Part of a small language model's weights: a variant of Adam for these matrices, 5506 steps.
MLP neurons of a small language model. Each row is named by its layer, matrix (up: input weights) and neuron, and shows model dimensions 341-511. Each number is 128 + 32 x the weight over its row's rms, rounded and kept within 0 to 255. Numbers have three digits each.
A block is one neuron, or neurons of one layer that tend to fire together. After each block is what it responds to, as a language model described it from the Wikipedia text at the highest values.

L13.up12:152112150085095089105126162118115042123110114153086118081149135135133094100108175127126093107126097086143101140146103079101131077045145187126171191087074128233092112164124046111179117072104120138135142107127113137133212124157132089175144113158193153162121202127103118097192132200150155165084143192130123109108171117113164121140106140121084187142128140109141090154126115000095137148123136136110143173088083146120143116126105103101080100201083118108108139159136141159125134153143182174107115109100103119156118144144
L13.up171:126188119087179150076157106099129142045094095145181135116136155132095132123082085138107114150130161048160090147143134111087092097116115154148157146146108117191083140165086136116111129044125106099162130123054103174143101145103095134163146105209143164089131138105142157087148155123188107125130105089126143105130109117128128104097114116192181144123136111141170116092089124136143087139099079146203163120131114125109129156164121139132116143128139154093061188089133122117103155121146165150093158124125183181122130132151
L13.up249:086175056054130112128159156141137155140098149173097124139094116145146142105153134116103121091152175105103127147102199170152163083125153114159149142125108106088115147112137125114114099115071116079095119162113149138112153146124033153166073173150125096139113156167129133092106096196165123101139124085115112082138092116148161118179148138108129106145128080138129183088166131130102105133101138051139159122142098103148160087140124159106146108168115083109127147053126144144176131143111122122087143116096175169184101150128
L13.up983:135096166134090109120134124168153153063133159129150161154123055193090128131135150169151096110132075153183145117112139151122168134166146125131175111139104045189102118153121129121191140108107105135148118100158141158119089046093081123160125139148101145118160210131159142057140143167100109121155149161146145114190080117119147165124116099096135179097161091178154135051097190046113081090113124117145078104114095120118152092140097140129092121076109118131089176142129126147147157106112077134105123151152163178147113132111
L13.up1194:106175156107118107141073144100141147071180135158089113170105114123161151115126136115089157128023151083114124143182183166102158069153166123125127154149055164149147115121126108104089116100126164068114107186118130165113140119134091147168134167171162102174161140137117140084064112128197136127109116103130091151154127163128107131131098131153140172115154141146150152134092141117129102141101113113161106108179109141153178127131138132131088115150103116084113132124078114191127114108161125101097117132161148123215103108168
L13.up1761:122168072069114102080138134185119132100116124164053187114173141171114130089097142122150143155164169127090102117091196171140180096118162160143156147115108121123120154150111053085139083061120119088133093109128131136116142135119073130165085080143150137141101141088122151109131085100149141088137144130151121129113133158136134137127192120116137146141134136144131125099101125141079131121091136077167164170148110135114157135117118171109149147156148163147121143078120162154141126175079092136146149094087210147143108119119
L13.up1766:050104136142140136130157141073160119084110105127130137149139090154136100136123202136106095060140157164127096120150122128121104098082142170148179122126202114120123134168142111108162060118056113127165087086118098245158118062178103123142108107200143057099129138122112177043093166175111091100149112151124130117143094162138126135143141117114140068131089157122134129114142122129142106105189049108212156085144121173130117155107124162110101096131121137082098127102115166167103117124146127125151106120091233124143089102125
L13.up2020:055152154100130125158111149126137150104081148199111146164131127136139134052099103131149107123126203063102148064155112156163154089124064133103156132144123113071099149130115170164106095132088134070113070117125121181195112129130108179226163151129145135055180121146125177059162189085065160145098152128155120114190087141111141129126166179186134102125185116174171173077093142110143081159134110145176077105064104154101144148102141125136144134175137134132100113171143109227123098148164166134115129114091147146129068168124
Responds to: Slot before bare verb. Infinitive "to" and modal verbs (can, will, should, would) placed right before a bare verb, as in designed to promote, buyer can request, wouldn't give.

L2.up1148:153142154098134128182145093086168093152139131118128126094121032146116138140128174154107130117074038156120183118138175122116173124081142085139097128136111155133146101113163106179182110148096165137150125211118135137086104092175091106200107116161133106156159127112058154139127138159080134045112113098135158109106128130137122131141103122103135105161128112089128103090110146143151136152067095129120087189180090124126112126036141132131146150079161108070141169109127113103150140116099084173199140157126099136104149148111
Responds to: Entertainment-text articles and verbs. Articles (A, The, a) and copulas (is, are), often opening titles, in film, music and TV articles, tables and credits, e.g. "A Compilation", "The Steps".

L3.up115:113118124140121164091180094088115141090118165101093141130079089123102166173085114099152157146186148130059141159106161136162063119099086175100119165096151161187087084140171111158181112100096143153125102110166105124135181146157130108165165092201149145139103106146109113094148133109149117124070125122123139095203139135117180137113142148172135202130097173101097113106162096140155109120190129160211155152152139122144112121094100114151125124158136095114131120098110101109096076107156088115153150102107083128164138094113
L3.up324:129136112137090165153105092015157170113107138100084126098128057146128160120108171128135150135115168122112128124112140139169109073093120146128122175087149163124110135128124044162155117109094146130171135151145183155153105099205064125131094042151134132155183124088078109128092107173118107068152117107157154082126114166136120094104130121118153154139133141076142124085117112080120139136148088177155143150159123115077165117018135135114151168129145122089090139062070129143122123121075012159122187066126171123129091139056
L3.up424:081151087107101168217141083086158082097131117118126129112181085124100200149176140126083092109111099142125125125142132128173157116108221098084163135126170132122147081133150094161131135081079148150153126096099110178128139086162103132151139133155140100081117146126101147155067127042123141141176139167164134142156116151106136127139177134092187133195117135143085137133069146152147175072138157132184168161184101149126075105026108115143173154128122153106126168049175199106175145175104118166119111067140075128103133166087
L3.up486:120128069094162166102113057130079126112107144091103196135162109118138095166121123118072111139109142073106127138098142097179113115095128187149210098123112126143100098169103114128054185101107124159164161135189140090122143087175054159124148087106141147163115100104154110122113092129143138075155118132169120094202146128020089098118170115137184129140209133042118132148161089105147138108199142101110132212107112111130123149124075133095150159132126113118164127117123143163154117175146091115153142099143105156138123104134
L3.up677:154166092153098204175112101116136149116113126092131070122147080145092148081155117049094166117127123156163111158079074130170151124140106065130194149155149143109126057137134065118138131134070094108158181077128083168173123070131078135138140148098106077127136202129080153091097096100147165110099137159192124123132079173094125119140130103108127192185147100118127107121113124142133110041175124128208128127131083103052128123037140116150121135146080143086134127061151085132153115131150146130152131107147134072091148132133
L3.up1273:082145118080148126101189098072114125106071106124103168145188106115111118116126107141110164096160121084105111146175137114161073142119119074105147063126115179147167117101157163127110107081137162168125124131122138154119134152189128133107125129108135134114156113107188104093022132107157148143081149128160161130119083122154176155134116149135145121135167119121139182137114136110150128130102081170153098134127113101127089098117121192182105161101127150100133167104118153097133157182144151126105164148132095072155147118116
L3.up1376:135134125127134161178157123090141088090051121142083141137095119144059155140123133143139138094120148141132140116115184158142167141096153114167106130146115149163170078179138071202134159076085149149169182162141130095179092116192016155142122158109151120174129089082159134150097092122168115082148127150086080092187083100121117128168126143120100136131126105137087181141105159155115116082129075086112109231171118058059123144061149153129124125096145164073143131077091123088121153116134034173153185134134104133170149150109
L3.up1495:139133153128111100126148092105143148099097166200131099099125094159126113110084135160084149152143119160080111167152154184157112107109130114104167158126145172143169134131155081121110083156163114107111134151136108175122199129199067141123134102123139086154096148100100147069130136156150165092147174149172209121126078158089114150147120144116161125161150129152126150145121153130123111146114073116159132122122146104094126122061126058118175234105124107113082151092104134150075139126164146105167165172102092150144143160077
Responds to: Finite verb after subject. Finite auxiliaries or main verbs just after a subject noun or pronoun in narrative or biographical text, mostly was, were, had, e.g. Short was, he had, they were.

L3.up21:105152131173120115122141127141156108125146102158132099146154071156138103042126107153080093094156117095112082083152129070112125132033106054111107136120165105106133123122120066217085202101137177118125140088137170122125108182162122154113139147220129092166079140147152074170138099121142178144144149083144168131190100099110110167126141134130181103182147149114135129170110132090197093139197131137140135153124176099119056101084096177103088147161159126126146148088152200093124087202138170116126097132139141097116129142135
L3.up45:161141114099089061096142129113136100139082140140107123141122152145062086103105098140113147088133117100105126154157108096147086090100157178172114091134128120114140144135133159195146141125102126147105149092140130192059154104193096112126127102121092135150114167102134059124158151142143119102154118062146124139120070022108115112111166146153124145201118093144111109146150121140156115178119186145090114144134168115108051127067122064086094147125148128136151103079136155135142146197169137193176132110125106088117141113119
L3.up679:096115124128164084141163094083060140137089156124151153149157105138137133126117134116102139099104167088132102099085172051188122157114147116109177104115095159097095163153107151107109185125135087131120159119186108169107152114201010177162171099190118161155124120075117098060119091134190119087135120110147135126175120134110086126141109101165157129149217124063099141136167069082149120106163158091108136189149128067130114105033089131146115144149096150089107157108141153115168110148160144112126133135126134117147115125175
L3.up1104:146132136139200181139128136118147194110159102134111113157084112165183105215128136142214093167100099160120116140101126107192117102102144141141140188123041137129130155116169086135113127107133101123120116116136178140101116109113099150131101165179147136131142126228139167094124113137145175130125153123137155121124123080119177088140128118135127137133145148061134100143116124135157141084078153145150083121130136128084128110120126120099155102119172128116146082072128119140131092204142113167105102115099151138102119129122
L3.up1587:186175139122113072127111160162150126106129098159154145107116133143163131120170157113060120116134159124107153099182149144123167051139172152123129150127126170100102192075080072123126132140107115110132124187086124111137151116154103058140160114152135105109189095112127040149135149061137172103144149142108175136053112183171155108097097141137141134167153150158095108129122160111124121138106111121123152121138154085100174043151143151117137107142134082142133211101144129182180076160061171154110132135128123104136111141187
L3.up1750:189218122107148116130090182099143167126068106118114096084155139114153174100196093146089086119158094139092181085120134101138091097124136138145114130148134177122098120151147121159095173057114160107002165105207140099156155165117129103158103152153172136181126120177144150052150108160189170108176131100118149100102106152151128138139076124127110162177142167142150136172099153127119080118086155101150063195164122068098143078113174104126085156137072101092098135080123139136134224185194105109129140129123127100114109103094
L3.up1787:190128151102176097136141146122142108133081116118144115168106135103102130066100118125082145145097126171131099077129125113120106116143140100164177155155053157108146123123122070126069181105178130136126137126143091088158158096101081110182189166127127121121100117170155107116118111100130151099164119108110118120082132134180117102145143109138139069135154158095087134154130091150100145091116111041159149134173102168076127153114136147133127135071160150099169156106165155114125222158157120154121117143129131093148158168131
L3.up1838:163167125111095097136130126129130179123060166142137123138145129238085181088138146128108161141158088081139088187176125140122101041123140184116108116112137121103088084167148118152121088098129194135094151102177145097127116144146134123077156066157138189123140110186081121049123122115150139124122150166127117156194128105129138159223129122147135141151155138125179104102167186183128052130156179155125111186068104069163130082122081127106152168134125127115127099092142151109110125091106119130106078116111157103051133070116
Responds to: Anaphoric subject pronouns. Pronouns and determiners that point back to something just mentioned, often starting a clause after a comma or period, e.g. he, who, it, This.

L13.up1124:153134146129063178147112141158117117100118084097141082117130174127145073105118095146162102123143079135124096121183164111114158120132138164130126160122131163103127138142146155142119120164117127064131122126130181136112169144099094107126122164070105086132090139104056085084140109118115107116111233158133228137122130138139164121167149106142106126255102083145133136076139107147115152119114160105096154118116105114157154158073103062138109148143127166077123117100094143116129152119147073145145167080080153119181137180129
L13.up1134:088147125163121156111138154127107131135087132158140131163174160096143095059142081130086102148097103139090117123198164151124167115111107106122077120105130147177129104158160105152149074129129134130086111095097098166108151126153116129180157149106090151142111199096128111107114134107134164145076156160137158130143055138137200171170154131179143112168145144199132159127094069115104196104121168138129114088136114191192119164139152129150125191124095158123128138069134173146134238210064107099079137070163120179109099147090
L13.up1273:071162154118125140103114141097141206128119139149116118158180152104139139149155116153084133128144160150114121128172150157112185067115118104137121114100099210132148121107110052114146081108092095103103114149088204155090105169111116115151166144117121125177103134112139175104071168071133138109114137152160160133122140165161107150126174165138156086160143094133127127154141099082099069100096129142148142113148118158120103138083109162142131089116103184060097134078163166153117148165092127139078118069159157126114205124075
L13.up1366:110081154141052136105162099105103112161110126125083105121148113183139131135116069144176185115107185132126150124131112152124167110103071160181158136130133166095125133155136115164071138155133189124131133137152165137125145115134097157108119146103118057133091131042068153098139145137104141104179106142178155148159138110096133095132151021084155181111115112131149147138127180124147108110131158153149128145110141105111137140077153078108156099077110139069130146093086141170059118127178077182127209177068119093053145206063
L13.up1421:147097120136102145131105082074112116095124117096117115124129105125156126098157098148130165143168128155092099081205152132145111152114112088120151142158157116073188132141099078134113152101142082126115110163120122180105162110160096139114123163095171072176111132171112103071166105122066104075185131199167150206184111109126067120144165094126094162148139158119100152101102202129114185094091175133165160076096147138116100101060200145131142138104159135071106092064120100136108130160171102054130140149142182149201167122154
L13.up1524:117079128145082134124161121139129100077117075130066144097197076201141130136113159098096186155131122122182083103124160145133188141125056084146095116122163187073104117089154148103116119110114093086081136134168101128124141168174081122143130112107131146101086139110128152102117089136137064096142097082188241158103114179126171107156124135148108125140117092188131119158163076080093074128126137169120144090140120170135093137076130137126103105118128135051125146129147128137080138130169136188175164177053129135090118128129
L13.up2000:104168142161226118123106171170088118120212111115084144103116130143155139120138108144106116185110146071121118135120149117128180110062067128217132159125115135124076132112170138144108133077131139073146152102141093118094150173150094122134078123111133125162111150107100045086118089062112172138139191098172167119188115145136120136157122132143161102118145030101145122085138109100117167139098127132118134178117146123109128186073153129076082149133094137138127101093000141067072140142156171117131167167088131123167137162165
L13.up2039:164091138128113150141144092107146118131179115142195109148162110138083122099102169112143120184090149150160071122150163106118133131098094080123091115082148185086128136127169144174131142116097133132183105110111163120096184101139092100131077126155063142126130144118129101119077106103070125100151149144163174148104095127096156147127149125100113074157105119092123107096174121126181103107105142160129102163115069085064138143071117133108086165173138183140135160067148127117119139113140105124133193149120154131143128064170
Responds to: Before evaluative description. Function words or opening quotes that start a descriptive or evaluative phrase, e.g. "looked as if", "described as", "considered it a", "so rich"; also name-initial letters like A(ashish), A(J), O(wusu).